{"num_hidden_layers": 13, "hidden_size": 384, "num_attention_heads": 9, "num_key_value_heads": 9, "head_dim": 64, "intermediate_size": 1536, "vocab_size": 2048, "hidden_act": "gelu", "norm": "layernorm", "norm_place": "pre", "norm_eps": 1e-05, "positions": "learned", "qk_norm": false, "attn_scale": 0.125, "bias": "none", "tie_word_embeddings": true, "parallel_block": false, "init": "uniform", "init_std_qkv": 0.0255, "init_std_o": 0.0255, "init_std_up": 0.0255, "init_std_down": 0.0, "optimizer": "adam_variant", "learning_rate": 0.000764, "lr_mult_qkv": 0.4, "beta1": 0.9, "lr_head": 0.00486, "warmup_steps": 238, "schedule": "wsd", "decay_fraction": 0.739, "decay_shape": "cos", "final_lr_fraction": 0.0, "batch_tokens": 65536, "max_seq_len": 1024, "doc_mask": true, "train_tokens": 384100000, "max_steps": 5861, "dataset": "wikipedia_en"}
MLP neurons of a small language model. Each row is named by its layer, matrix (up: input weights; down: output weights) and neuron, and shows model dimensions 96-159. Each number is 50 + 15 x the weight over its row's rms, rounded and kept within 0 to 99.
After each neuron's rows, "fires before" lists the tokens most often just after its 100 highest values on Wikipedia text that the model never trained on.

L5.up1096:38 42 64 46 40 53 37 82 55 52 42 56 56 64 50 52 44 33 47 49 37 62 61 33 72 53 46 61 42 70 60 68 65 45 60 35 98 62 56 48 22 34 31 54 66 54 65 42 35 35 41 41 41 49 29 63 59 77 49 46 46 67 83 77
L5.down1096:65 55 50 36 62 73 28 42 59 59 25 82 71 71 56 33 40 52 71 29 55 64 54 41 56 34 58 33 07 50 34 60 32 58 67 43 47 49 45 36 60 40 79 61 58 46 36 39 48 46 36 51 45 62 55 41 67 68 31 49 69 63 59 39
fires before: "|", "-", " The"

L5.up1340:43 55 30 54 43 49 57 39 43 58 34 43 36 69 25 65 27 74 57 45 26 19 46 97 62 55 35 56 23 78 51 60 39 39 62 57 76 74 31 72 47 44 54 59 30 54 59 40 56 53 40 49 70 41 38 49 29 53 59 66 26 47 52 61
L5.down1340:35 40 56 51 78 41 51 53 22 54 57 45 53 46 48 48 49 65 42 40 41 66 49 59 37 41 32 19 41 28 54 63 40 33 40 60 49 65 40 71 71 40 39 64 65 23 65 28 39 49 56 91 37 55 37 61 47 26 53 57 48 41 41 38
fires before: "|", "-", "|---|---", "row"

L6.up840:48 53 65 65 81 38 59 54 38 03 53 49 35 39 48 35 75 37 72 64 48 37 61 27 45 58 23 55 39 32 36 75 79 60 39 26 36 56 36 72 60 53 49 51 52 83 73 51 79 67 55 24 14 57 48 60 35 25 51 47 49 86 46 44
L6.down840:27 61 35 76 65 52 71 42 21 49 50 58 35 60 64 55 66 54 59 58 31 58 43 38 71 44 48 56 50 60 43 57 52 59 61 05 60 69 86 74 59 51 63 57 73 90 78 57 66 60 42 44 42 37 29 62 65 40 62 62 26 59 53 53
fires before: "0", "1", "6", "4", "8", "2"

L5.up1395:44 63 45 61 23 49 50 80 37 40 45 57 46 32 41 54 45 75 58 35 49 19 41 67 53 50 43 53 57 54 50 55 57 71 42 54 73 72 61 24 32 37 62 59 45 57 62 32 59 52 39 51 59 45 36 77 55 54 45 52 58 38 47 37
L5.down1395:38 42 19 33 49 55 59 44 55 71 36 55 54 44 58 34 43 66 22 51 61 77 41 57 44 21 53 26 66 29 70 57 31 43 61 54 41 66 29 81 41 62 32 60 30 28 34 31 60 62 34 46 26 80 14 53 39 49 42 81 36 36 55 53
fires before: " ", ";", "L", "R", " |", "Y"

L4.up1309:36 46 73 50 58 31 41 52 31 50 33 61 51 31 33 48 50 71 66 25 56 53 52 59 73 42 62 58 51 63 31 66 62 45 42 57 53 63 47 56 46 41 32 58 59 57 26 28 63 33 37 52 60 80 14 60 44 60 77 50 67 65 66 61
L4.down1309:65 32 70 70 35 55 54 60 59 56 76 51 25 61 58 31 56 71 45 34 71 39 30 12 23 73 41 53 37 04 38 47 25 74 61 25 65 21 55 62 43 50 62 60 71 56 55 31 43 55 69 55 49 49 38 57 27 53 46 56 43 70 48 59
fires before: "-"

L6.up674:49 50 64 51 60 58 50 41 45 45 42 44 18 26 37 62 33 47 53 53 52 32 54 63 52 71 48 82 27 40 46 49 43 66 29 70 77 32 43 50 37 46 39 17 36 68 43 66 50 64 46 65 53 49 41 70 39 48 51 21 34 52 84 42
L6.down674:71 67 45 18 48 30 38 53 22 55 41 53 58 65 25 42 32 25 48 35 64 69 47 64 71 63 39 28 46 50 39 61 25 58 53 46 18 58 53 46 46 72 17 54 18 38 42 41 44 48 43 30 55 41 59 47 44 33 56 68 40 65 32 54
fires before: " ", "|", " —", "as", " S"

L5.up359:45 32 44 43 54 43 21 52 58 39 45 55 59 62 57 19 13 57 46 68 54 33 54 58 98 86 53 60 44 58 51 52 49 57 47 34 69 64 31 39 34 41 43 66 34 41 75 26 39 56 38 66 64 49 17 76 43 70 67 42 46 41 71 40
L5.down359:49 47 90 41 48 56 61 56 41 87 57 39 37 48 45 33 64 54 39 19 62 65 38 38 59 21 31 67 60 54 64 47 36 52 38 47 43 52 30 27 50 41 37 69 72 63 55 24 63 41 64 81 39 58 79 61 28 38 55 39 44 45 47 33
fires before: "-", "|", "el", "or"

L5.up846:48 70 29 25 50 50 38 52 31 42 41 73 54 41 28 61 41 70 53 50 59 31 59 60 59 46 40 69 36 75 25 68 60 55 57 34 55 61 59 35 45 27 57 45 17 74 63 16 77 75 42 54 86 47 47 79 20 61 55 57 39 60 63 53
L5.down846:72 30 48 44 60 29 60 59 74 70 62 38 55 44 57 57 55 41 32 54 68 73 57 59 29 39 68 48 67 49 57 54 41 60 37 44 45 40 23 70 63 53 39 48 33 48 56 69 59 32 44 58 54 52 61 36 67 73 51 59 33 73 64 57
fires before: "|", "-", " –", "t", " |"

L5.up1484:33 66 65 66 58 35 37 50 41 54 24 53 58 54 61 39 49 83 60 55 29 58 59 38 59 78 76 47 54 54 41 60 71 61 66 54 34 49 70 23 14 28 26 51 46 54 58 65 51 46 42 36 76 79 52 53 42 45 60 52 61 35 47 49
L5.down1484:55 53 46 69 50 46 09 39 46 57 53 22 81 82 62 57 59 34 45 55 49 40 52 36 59 56 59 39 35 61 56 50 62 58 78 37 41 53 56 46 46 45 65 54 43 59 55 64 39 41 78 45 54 39 36 40 45 59 61 37 67 61 41 42
fires before: "-", "|"

L4.up1083:63 76 46 57 37 52 33 55 55 52 55 60 80 20 64 49 61 93 88 36 49 54 56 54 42 50 61 54 63 66 20 55 68 45 54 85 69 44 44 33 49 27 56 51 47 25 34 34 77 30 44 44 61 78 55 70 21 63 48 49 67 65 69 45
L4.down1083:55 31 45 64 42 45 46 38 57 51 46 12 46 44 46 43 27 66 74 67 44 43 41 36 28 30 71 46 29 45 23 36 47 60 47 43 64 88 78 61 66 69 60 21 51 36 00 58 36 35 74 36 54 34 41 58 45 33 60 43 34 51 61 56
fires before: "|"

L4.up1293:65 40 60 50 49 52 47 37 67 41 49 79 36 62 48 17 47 33 73 71 68 52 43 38 24 64 24 50 83 76 27 63 66 73 68 47 42 48 72 40 47 38 55 61 56 70 31 22 58 45 55 26 55 53 23 47 53 23 60 61 35 38 06 42
L4.down1293:63 17 74 47 38 52 60 51 44 54 49 70 41 68 31 45 34 46 71 36 44 42 47 72 60 49 37 48 42 67 50 59 23 45 60 42 38 40 49 36 45 57 29 64 31 40 42 54 48 24 60 41 33 34 51 42 61 29 52 52 40 46 48 46
fires before: "ic", "ed", "ical", " of", "ific"

L6.up1162:65 60 38 33 50 37 55 57 26 65 44 71 63 40 50 63 50 51 48 44 56 64 26 51 67 32 20 37 65 68 23 60 80 74 56 61 61 57 86 40 58 31 45 63 38 77 67 39 64 49 30 41 77 17 82 70 66 33 57 54 62 51 65 42
L6.down1162:33 39 39 21 43 34 75 57 59 72 29 71 60 85 34 41 37 45 32 58 69 21 41 65 54 47 25 41 60 51 46 34 71 47 56 42 84 45 42 62 53 46 63 67 54 22 58 44 56 51 49 74 48 59 30 34 49 52 43 51 74 64 51 71
fires before: " the", " ", " his"

L4.up362:28 54 38 63 44 36 42 50 66 52 34 39 27 11 55 58 48 10 51 70 61 44 41 57 50 52 58 33 44 45 76 57 29 60 63 28 36 62 15 52 41 46 44 24 48 51 32 49 76 33 51 77 51 47 30 55 74 47 50 42 62 47 90 53
L4.down362:47 15 45 76 28 67 53 56 21 58 60 48 45 50 24 29 52 43 68 55 58 48 55 71 30 43 28 48 41 65 25 65 68 52 48 33 48 53 70 45 68 25 62 56 41 43 48 42 41 56 49 47 61 45 45 46 39 53 50 44 55 65 65 27
fires before: "est", "ail", "erm", "ect", "ol", "n"

L5.up989:26 45 66 34 58 42 63 65 28 47 43 68 35 33 25 50 30 28 42 54 74 63 57 58 63 60 55 63 02 49 60 55 62 70 35 82 62 50 78 40 20 46 46 50 25 87 75 39 59 67 46 63 65 01 52 50 60 55 55 42 30 34 78 35
L5.down989:55 39 77 51 71 32 59 59 60 53 37 50 58 40 33 61 47 19 39 48 47 54 58 48 57 39 68 34 69 54 80 35 55 26 39 48 35 39 46 43 42 34 55 43 39 39 67 40 64 89 36 44 51 35 20 53 49 30 65 50 62 61 51 55
fires before: " ", "ag", "ar", "ars"

L4.up1127:34 73 84 55 40 32 54 56 34 24 56 63 44 34 41 52 81 72 45 61 85 35 50 45 49 29 34 59 38 51 41 62 92 44 46 64 54 52 71 38 43 28 47 89 61 62 59 54 68 54 49 53 64 22 60 59 73 43 45 50 61 58 60 36
L4.down1127:32 55 49 77 52 48 26 49 31 47 61 24 15 16 31 41 49 30 44 59 59 53 54 31 52 41 70 51 74 60 73 20 55 69 54 37 59 56 38 65 59 26 53 49 51 65 65 76 11 64 65 39 51 44 33 55 54 69 54 32 56 67 50 52
fires before: " ", " to", "us", "t"

L4.up121:34 42 45 24 57 52 40 31 48 33 56 62 62 38 40 61 72 76 54 53 30 32 43 56 47 42 72 42 46 63 43 46 77 17 80 80 57 28 36 60 38 53 50 74 51 52 68 28 63 56 39 63 40 61 59 45 50 49 56 77 34 64 39 38
L4.down121:33 66 07 54 22 41 41 58 45 50 54 38 53 48 46 35 49 26 32 50 62 55 52 48 69 48 60 59 46 46 44 53 42 44 62 29 37 20 56 38 60 44 46 60 17 52 27 51 42 44 43 88 46 63 44 59 65 74 46 45 58 34 62 38
fires before: "er", "es", "ing", "els", "el", "ern"

L6.up500:71 51 49 54 66 48 30 28 50 61 44 70 64 33 46 57 56 90 72 53 12 38 58 50 45 31 54 39 34 45 45 52 65 62 49 78 43 62 81 84 39 26 29 86 64 38 51 39 43 47 48 50 63 48 57 61 43 68 58 53 59 81 50 62
L6.down500:70 42 50 47 68 59 50 44 67 61 75 55 46 72 38 50 39 50 54 54 59 34 42 53 46 58 55 32 37 42 47 41 40 49 45 29 72 65 52 49 63 40 59 74 58 53 82 38 63 57 84 17 37 63 52 42 22 57 54 36 26 47 27 40
fires before: "|", "ike", "b", "ess", "ic"

L5.up934:50 67 36 46 60 43 40 38 32 39 66 50 45 63 36 55 05 60 71 70 19 54 57 80 38 67 52 71 48 60 41 74 85 63 71 43 65 49 61 45 49 49 54 51 58 42 99 69 46 64 43 30 65 54 27 44 21 53 56 52 27 31 49 43
L5.down934:79 42 57 79 60 69 68 45 73 49 53 49 28 62 70 37 53 43 42 38 39 50 55 25 55 69 37 45 43 81 32 21 23 39 57 53 36 73 30 54 49 48 66 59 64 61 60 58 27 27 63 59 57 58 33 46 33 99 56 61 39 54 36 40
fires before: " |", "\"", " =\n\n"

L6.up1496:44 58 44 12 75 55 55 32 24 38 40 66 30 40 45 63 20 66 79 57 62 79 59 53 38 45 65 52 35 47 42 55 56 50 41 57 73 51 63 48 48 44 67 21 33 43 83 58 65 59 52 39 56 36 54 65 48 60 39 23 35 69 53 44
L6.down1496:78 51 62 48 60 71 44 38 82 64 63 52 49 47 67 30 29 73 57 43 67 96 53 55 62 54 51 46 51 57 29 59 44 72 85 64 38 37 55 66 46 71 16 45 48 59 67 49 21 38 56 18 24 45 15 46 45 57 60 38 35 57 30 53
fires before: " |", " (", " and"

L5.up310:40 50 38 48 39 60 41 45 31 48 62 70 54 74 28 70 30 31 59 71 24 58 40 66 27 44 28 80 71 65 44 66 78 51 68 59 62 73 59 71 39 42 65 56 36 38 91 65 41 62 47 62 57 36 34 65 28 68 48 31 16 53 46 07
L5.down310:59 44 63 50 49 42 56 47 68 33 49 34 61 70 54 46 64 38 48 64 74 52 55 34 59 79 34 38 62 49 42 53 45 81 46 55 34 70 59 54 42 67 34 50 53 79 37 48 45 59 43 43 60 47 49 46 45 24 47 50 43 29 43 69
fires before: " ", " |", " S", " C", " —"

L4.up1097:29 46 62 54 61 41 46 48 52 49 47 78 54 13 42 38 52 85 90 45 44 61 49 74 50 58 67 56 58 67 42 44 76 52 42 67 50 49 64 54 53 28 48 77 56 41 30 21 48 34 48 51 66 62 50 55 15 54 58 40 68 61 45 49
L4.down1097:70 42 79 73 44 55 34 49 57 80 32 51 33 54 20 54 52 64 77 49 54 42 43 25 24 55 62 37 19 32 24 47 46 65 60 29 59 61 75 54 62 65 52 56 49 64 43 45 34 44 73 44 64 49 37 52 21 59 58 59 56 70 38 55
fires before: "|", "-", "S"

L5.up1183:45 34 48 47 51 48 41 74 50 58 46 61 36 47 41 42 36 64 38 54 52 41 54 48 77 56 49 50 21 48 63 64 38 37 51 48 72 37 27 48 43 39 49 53 35 80 58 33 42 42 26 48 48 43 40 72 50 65 75 75 52 76 63 49
L5.down1183:63 48 74 39 95 30 31 51 43 20 46 59 59 18 42 52 31 79 62 36 50 46 57 58 60 50 45 51 26 46 35 69 51 34 54 50 49 54 49 46 46 69 67 37 72 56 42 41 56 47 68 58 64 56 42 37 37 46 50 32 46 64 39 76
fires before: " "

L4.up1312:48 80 52 39 83 46 32 38 58 30 74 56 38 33 73 41 56 60 37 56 41 34 51 50 35 78 64 47 64 24 72 51 66 39 49 67 59 54 26 49 28 33 52 78 48 34 59 18 67 76 41 64 49 88 29 56 39 56 57 58 44 56 47 41
L4.down1312:56 50 46 34 68 46 61 37 42 87 77 68 55 41 34 47 45 71 52 45 40 70 48 70 54 46 48 44 81 53 77 53 68 33 73 50 48 42 19 51 24 62 71 61 40 43 46 47 50 52 68 39 78 49 20 31 51 24 50 37 63 50 73 80
fires before: "0", "9", "8", "2", "5", "3"

L6.up14:53 51 42 52 53 49 52 31 20 53 45 41 48 73 46 50 40 55 38 71 54 51 45 83 46 74 36 19 39 48 53 54 56 43 30 59 74 77 49 58 37 49 37 93 45 78 76 37 58 54 50 39 73 44 64 59 48 45 46 21 39 59 69 54
L6.down14:36 27 59 55 31 87 65 45 43 71 70 53 72 49 73 35 40 37 26 50 74 73 57 46 53 23 13 31 53 46 62 56 91 43 56 37 57 75 49 78 57 34 53 44 58 39 33 31 36 57 42 73 42 43 44 64 58 32 46 36 70 36 52 38
fires before: " ", " D", " M", " S"

L4.up632:54 42 70 45 29 53 37 38 28 53 48 49 43 66 21 87 38 39 75 46 59 54 50 56 76 39 38 57 35 83 51 64 89 73 44 92 39 32 82 31 55 41 61 55 32 68 67 23 47 64 44 59 83 28 43 52 65 36 65 34 58 36 65 35
L4.down632:53 59 51 73 55 54 91 59 44 53 68 22 29 65 43 70 53 39 41 63 47 26 47 66 36 53 71 62 26 55 30 34 28 27 38 53 58 76 61 58 59 45 10 34 68 51 63 58 26 53 54 30 54 48 29 67 65 56 51 48 48 66 51 51
fires before: " ", " of", "ored", "or", "-", "ate"

L4.up521:48 35 52 45 36 48 50 73 27 62 30 54 33 37 56 50 09 62 42 44 72 50 58 48 86 35 53 43 48 65 51 64 49 35 51 62 52 38 42 52 57 27 51 53 48 50 61 65 65 66 27 50 65 47 51 64 37 57 69 60 61 58 77 69
L4.down521:52 37 61 28 59 18 39 49 27 57 50 73 61 65 16 76 34 42 86 56 56 62 58 46 37 75 65 50 31 54 64 49 68 31 67 57 40 45 29 80 00 58 76 79 56 58 48 12 33 57 66 37 43 41 41 48 52 35 59 70 61 37 56 05
fires before: " ", " |", " S"

L5.up69:73 46 72 53 41 39 47 58 96 49 32 52 57 51 29 59 61 50 38 67 47 52 49 66 06 44 67 33 56 50 54 53 44 29 60 76 34 57 52 74 37 58 32 96 65 47 52 35 49 25 49 38 26 35 39 33 83 44 63 48 53 50 49 66
L5.down69:67 63 34 45 63 43 40 43 56 43 33 68 41 44 55 39 43 35 42 63 61 27 46 50 58 33 43 80 69 40 42 49 55 53 34 43 36 35 65 51 51 55 41 49 42 38 54 52 44 54 69 29 62 55 18 57 33 41 68 62 68 49 46 61
fires before: "ed", "p", "red", " not", "ing", " so"

L4.up241:54 53 48 31 53 61 37 28 29 59 61 69 41 49 42 56 31 69 77 49 07 67 67 69 32 83 42 58 49 17 44 53 55 58 65 53 66 34 48 47 35 34 69 50 45 44 44 46 53 46 43 60 48 53 13 62 33 66 43 51 56 44 58 35
L4.down241:63 34 41 56 59 53 07 37 64 50 49 44 58 53 68 40 63 55 46 53 46 54 59 50 49 62 48 09 41 74 52 44 57 53 46 71 34 43 59 70 55 71 44 54 40 65 55 43 54 58 49 88 28 49 43 56 42 72 55 42 36 64 53 43
fires before: " |", " |\n"

L6.up586:48 32 41 45 24 38 41 84 51 32 71 33 48 43 24 66 40 53 60 48 40 43 34 65 84 61 55 44 53 43 57 52 58 40 50 50 45 57 36 70 23 28 51 78 45 62 37 61 51 66 35 62 83 54 78 61 63 47 72 73 67 62 74 65
L6.down586:64 58 29 31 64 42 37 47 32 72 37 37 38 37 46 41 31 27 58 40 47 61 30 46 62 20 59 25 68 41 40 38 65 53 42 63 44 31 36 90 79 74 75 39 82 70 50 43 38 45 69 72 64 45 42 50 37 51 23 46 48 50 54 50
fires before: " "

L6.up254:35 73 40 27 59 46 42 30 23 29 42 50 35 55 46 60 34 63 64 67 48 67 68 52 39 45 35 68 65 51 55 61 53 42 68 48 65 34 32 53 64 36 57 45 45 35 96 67 51 47 25 71 51 40 57 77 50 63 61 24 16 42 48 38
L6.down254:37 21 62 40 53 66 48 42 59 68 66 84 41 75 51 28 30 37 51 65 58 41 47 59 59 46 36 73 49 40 23 67 72 51 44 36 33 58 47 48 55 69 57 23 67 93 44 75 52 78 37 60 53 50 34 52 28 63 44 37 46 55 36 60
fires before: " ", " S", " N", " D", " M"

L5.up421:56 38 47 51 17 39 55 59 73 46 52 35 68 68 77 45 43 37 21 76 62 43 36 27 39 48 47 41 43 63 36 42 51 36 71 49 30 48 77 43 53 54 48 79 60 40 63 51 64 49 35 50 55 59 48 39 82 27 54 59 35 34 56 56
L5.down421:48 43 53 61 42 52 60 55 78 52 15 46 55 67 27 45 52 44 57 41 44 66 55 49 44 53 33 26 53 58 51 47 65 37 41 33 58 31 66 41 31 43 51 49 38 70 81 44 41 18 82 25 65 42 50 45 54 38 52 50 62 37 55 18
fires before: "ed", "ing", "ment", "er", "ition", "ution"

L4.up1277:67 59 51 33 29 38 40 55 61 37 40 58 77 39 81 41 44 50 48 60 77 31 20 41 42 55 42 66 67 75 44 49 49 53 63 41 58 57 61 56 52 51 46 48 54 50 29 47 55 59 43 67 39 44 72 33 44 32 55 49 38 75 30 42
L4.down1277:52 69 46 45 33 55 70 49 67 55 48 39 36 75 31 25 73 68 32 42 46 56 53 45 37 76 44 57 48 71 53 75 42 62 51 48 84 42 69 51 54 49 44 53 43 63 43 44 66 26 64 31 53 67 64 44 23 46 44 45 46 50 59 17
fires before: "ing", "er", "ral", "ed", "ry"

L8.up560:40 47 63 36 50 43 33 35 71 47 54 56 51 18 55 45 86 78 58 51 53 67 56 45 34 58 42 42 43 63 49 61 64 50 62 50 63 52 56 43 23 13 45 53 87 63 34 43 85 18 54 83 62 71 30 69 35 34 57 70 62 90 32 48
L8.down560:69 45 64 61 34 42 48 28 28 63 53 29 63 59 17 34 75 43 33 45 57 46 63 39 24 49 26 47 57 51 64 35 51 51 99 50 56 47 39 58 21 57 72 49 66 34 56 76 41 36 46 32 48 53 35 46 36 69 40 55 69 52 59 41
fires before: "0", "9", "8", "7", "3", "6"

L6.up303:27 55 40 22 64 52 39 80 41 52 35 59 71 57 48 67 20 61 51 46 55 40 56 64 52 66 53 64 37 63 70 65 52 17 61 46 66 50 26 62 26 45 62 57 45 31 74 54 57 63 47 67 56 46 76 75 39 35 64 61 39 58 56 49
L6.down303:21 61 32 49 59 46 57 61 66 39 45 58 38 32 43 46 45 56 46 42 67 66 49 76 22 62 55 39 33 47 42 53 41 67 26 61 52 54 47 50 72 60 92 63 76 52 53 70 52 37 76 38 34 39 49 12 32 24 53 39 59 58 26 56
fires before: " ", " |", " M", " S", ";"

L4.up1226:23 39 68 47 60 53 52 65 45 50 44 43 44 56 57 52 29 63 41 31 45 57 48 40 76 46 44 47 38 58 50 66 71 31 42 63 71 76 55 56 21 37 37 55 46 53 57 32 43 48 42 58 55 78 29 63 70 77 66 66 56 93 75 54
L4.down1226:38 58 66 59 43 72 59 44 61 73 44 78 46 58 41 23 53 59 66 15 54 47 46 17 26 65 38 40 34 52 38 46 55 58 74 54 63 51 27 71 54 59 79 40 50 41 44 39 41 46 48 65 49 48 55 58 47 53 48 61 68 64 66 36
fires before: "-", "|"

L6.up1317:41 31 73 79 43 32 55 72 24 54 40 44 62 54 73 29 51 57 46 55 73 31 65 66 63 52 79 46 50 37 52 46 64 54 40 65 71 84 48 34 63 25 23 55 54 38 39 36 80 46 43 50 67 40 57 46 23 49 49 34 54 58 38 56
L6.down1317:53 44 53 77 62 53 39 42 47 55 95 09 46 46 43 61 37 61 49 56 30 42 43 32 52 68 48 62 43 39 55 43 66 51 47 51 50 54 70 97 49 51 34 55 29 07 56 43 64 58 65 42 60 43 28 34 35 25 57 45 53 50 76 91
fires before: " ", "-", "0", ":"

L6.up746:54 59 93 57 75 40 44 37 58 38 43 54 28 36 41 42 64 71 82 58 57 55 32 27 50 69 71 65 44 57 18 69 61 59 64 31 52 69 61 53 23 55 39 37 69 53 70 46 56 30 46 38 68 58 17 66 51 33 54 57 61 59 61 49
L6.down746:57 61 86 65 36 17 37 45 55 62 43 33 68 65 49 47 57 38 54 57 37 30 59 26 60 51 75 21 49 51 33 46 54 38 69 18 51 67 47 33 29 61 41 52 46 75 65 50 34 50 70 38 56 59 33 50 47 60 62 55 48 46 42 65
fires before: "|", "|---|---|---|---"

L5.up1490:48 39 46 52 34 34 61 36 71 40 58 80 80 54 65 45 45 57 56 58 27 44 36 29 39 46 22 69 67 56 57 50 53 38 50 80 18 39 70 60 47 71 23 62 66 54 58 43 76 56 52 80 69 34 65 49 60 53 63 40 28 45 40 60
L5.down1490:16 61 79 16 53 40 59 45 32 53 55 59 39 34 61 51 54 69 58 52 54 24 45 52 55 58 35 75 29 42 53 49 53 59 51 24 23 42 50 73 34 51 53 44 35 53 33 54 48 58 57 51 80 44 57 77 60 35 55 57 54 31 58 74
fires before: "ed", "ing", "at", "osed", "ative", "er"

L8.up902:44 58 50 56 68 39 37 41 43 47 46 47 43 28 50 23 65 63 60 72 58 45 59 37 86 58 56 30 50 23 59 68 56 62 35 67 45 56 51 67 40 47 55 53 40 70 51 48 58 51 43 46 41 53 51 73 37 43 69 63 50 74 30 45
L8.down902:56 50 53 47 57 65 45 54 58 52 46 52 68 34 28 70 44 75 38 64 57 99 37 47 72 49 41 62 54 25 70 32 45 58 43 37 54 43 56 66 77 62 51 57 45 52 49 57 50 56 28 37 75 27 67 72 55 44 53 44 61 62 44 35
fires before: ".", " |", "6", "2"

L6.up842:40 59 27 06 48 54 39 44 30 48 53 43 31 58 46 53 15 67 69 61 33 64 46 65 45 67 59 36 10 57 33 52 71 53 46 31 40 63 72 50 56 39 45 27 26 65 75 65 73 50 51 48 57 56 29 61 36 44 52 62 38 75 56 38
L6.down842:57 66 71 59 40 70 59 48 88 76 50 94 59 52 61 49 58 59 68 31 30 62 58 53 44 47 51 41 36 68 24 48 37 01 56 57 14 17 51 33 34 64 61 36 56 64 54 51 57 60 60 54 33 38 39 56 33 58 47 63 44 66 49 46
fires before: " |", " |\n", " ("

L4.up534:50 64 59 64 48 55 45 54 58 43 52 79 63 41 43 41 57 65 83 44 55 53 56 47 15 26 46 50 65 59 26 44 59 44 58 51 84 56 70 40 20 50 43 40 66 15 58 19 43 17 45 50 72 53 33 67 38 71 42 61 39 66 62 49
L4.down534:57 49 81 71 39 80 58 49 44 47 39 47 60 61 54 40 53 25 66 34 69 21 51 22 56 46 55 54 14 45 42 40 49 45 74 33 66 63 74 42 51 53 57 25 51 73 19 51 24 40 76 44 75 28 24 79 30 29 61 60 55 59 35 54
fires before: "|", " The", "-", "S"

L5.up1499:24 28 36 70 53 36 49 30 66 66 66 67 56 70 46 28 41 56 59 47 84 64 48 53 26 16 58 48 50 38 60 60 47 55 66 46 47 72 49 62 24 62 52 57 50 66 34 25 23 40 64 27 45 12 18 42 31 61 54 46 47 32 41 49
L5.down1499:49 26 44 36 42 45 29 38 68 54 71 68 47 80 48 48 45 51 59 65 50 35 57 52 53 49 47 75 52 24 40 48 59 42 76 79 50 58 52 65 20 51 58 66 58 46 50 45 25 35 55 24 13 12 52 71 56 30 58 65 89 22 59 37
fires before: "ia", "i", "ical", "al", "ic", "als"

L4.up665:54 59 60 69 33 45 43 45 58 44 13 51 42 52 47 67 39 49 61 53 45 61 40 70 27 70 65 41 52 21 60 64 25 62 54 55 37 52 07 62 34 46 54 38 33 55 60 41 78 37 49 27 55 78 39 48 67 73 57 59 54 55 60 41
L4.down665:74 48 33 68 32 40 70 69 68 68 42 62 37 35 48 50 27 79 31 53 19 40 54 50 38 44 45 69 29 24 53 35 54 65 51 45 38 46 86 50 61 37 58 50 85 64 46 45 43 50 62 34 88 54 44 65 67 64 51 60 56 39 25 38
fires before: "est", "rol", "ract", "ol", "erv", "ain"

L6.up1250:76 27 42 17 51 47 55 56 65 44 48 61 36 38 70 29 23 37 45 33 55 68 57 44 71 83 60 48 50 41 70 50 29 19 31 40 63 32 41 49 66 48 60 66 65 59 66 48 52 46 50 48 27 65 57 48 51 61 61 54 46 65 66 56
L6.down1250:54 50 50 37 86 59 50 64 49 66 44 36 47 25 63 65 48 47 38 34 26 49 41 55 68 47 42 59 49 59 42 69 61 56 38 18 54 59 40 62 49 47 64 52 69 28 72 33 48 31 45 61 50 61 67 42 47 76 30 48 62 42 63 55
fires before: " ", " A", " |", " In"

L5.up358:41 65 38 48 60 49 57 38 10 41 28 58 24 66 20 73 25 46 52 63 28 83 59 67 12 31 53 47 31 37 73 49 58 44 71 56 77 38 37 43 52 50 70 50 47 44 75 55 44 78 38 48 71 42 29 58 75 35 44 01 39 60 70 56
L5.down358:50 71 45 51 60 57 42 45 69 49 45 78 51 72 72 56 40 45 52 59 52 85 56 61 37 80 44 81 27 65 44 34 73 50 72 64 63 63 67 53 66 61 25 50 44 88 88 50 50 30 46 28 79 34 32 54 65 45 48 45 33 58 26 31
fires before: " ", " S", " N", " Pre", " C"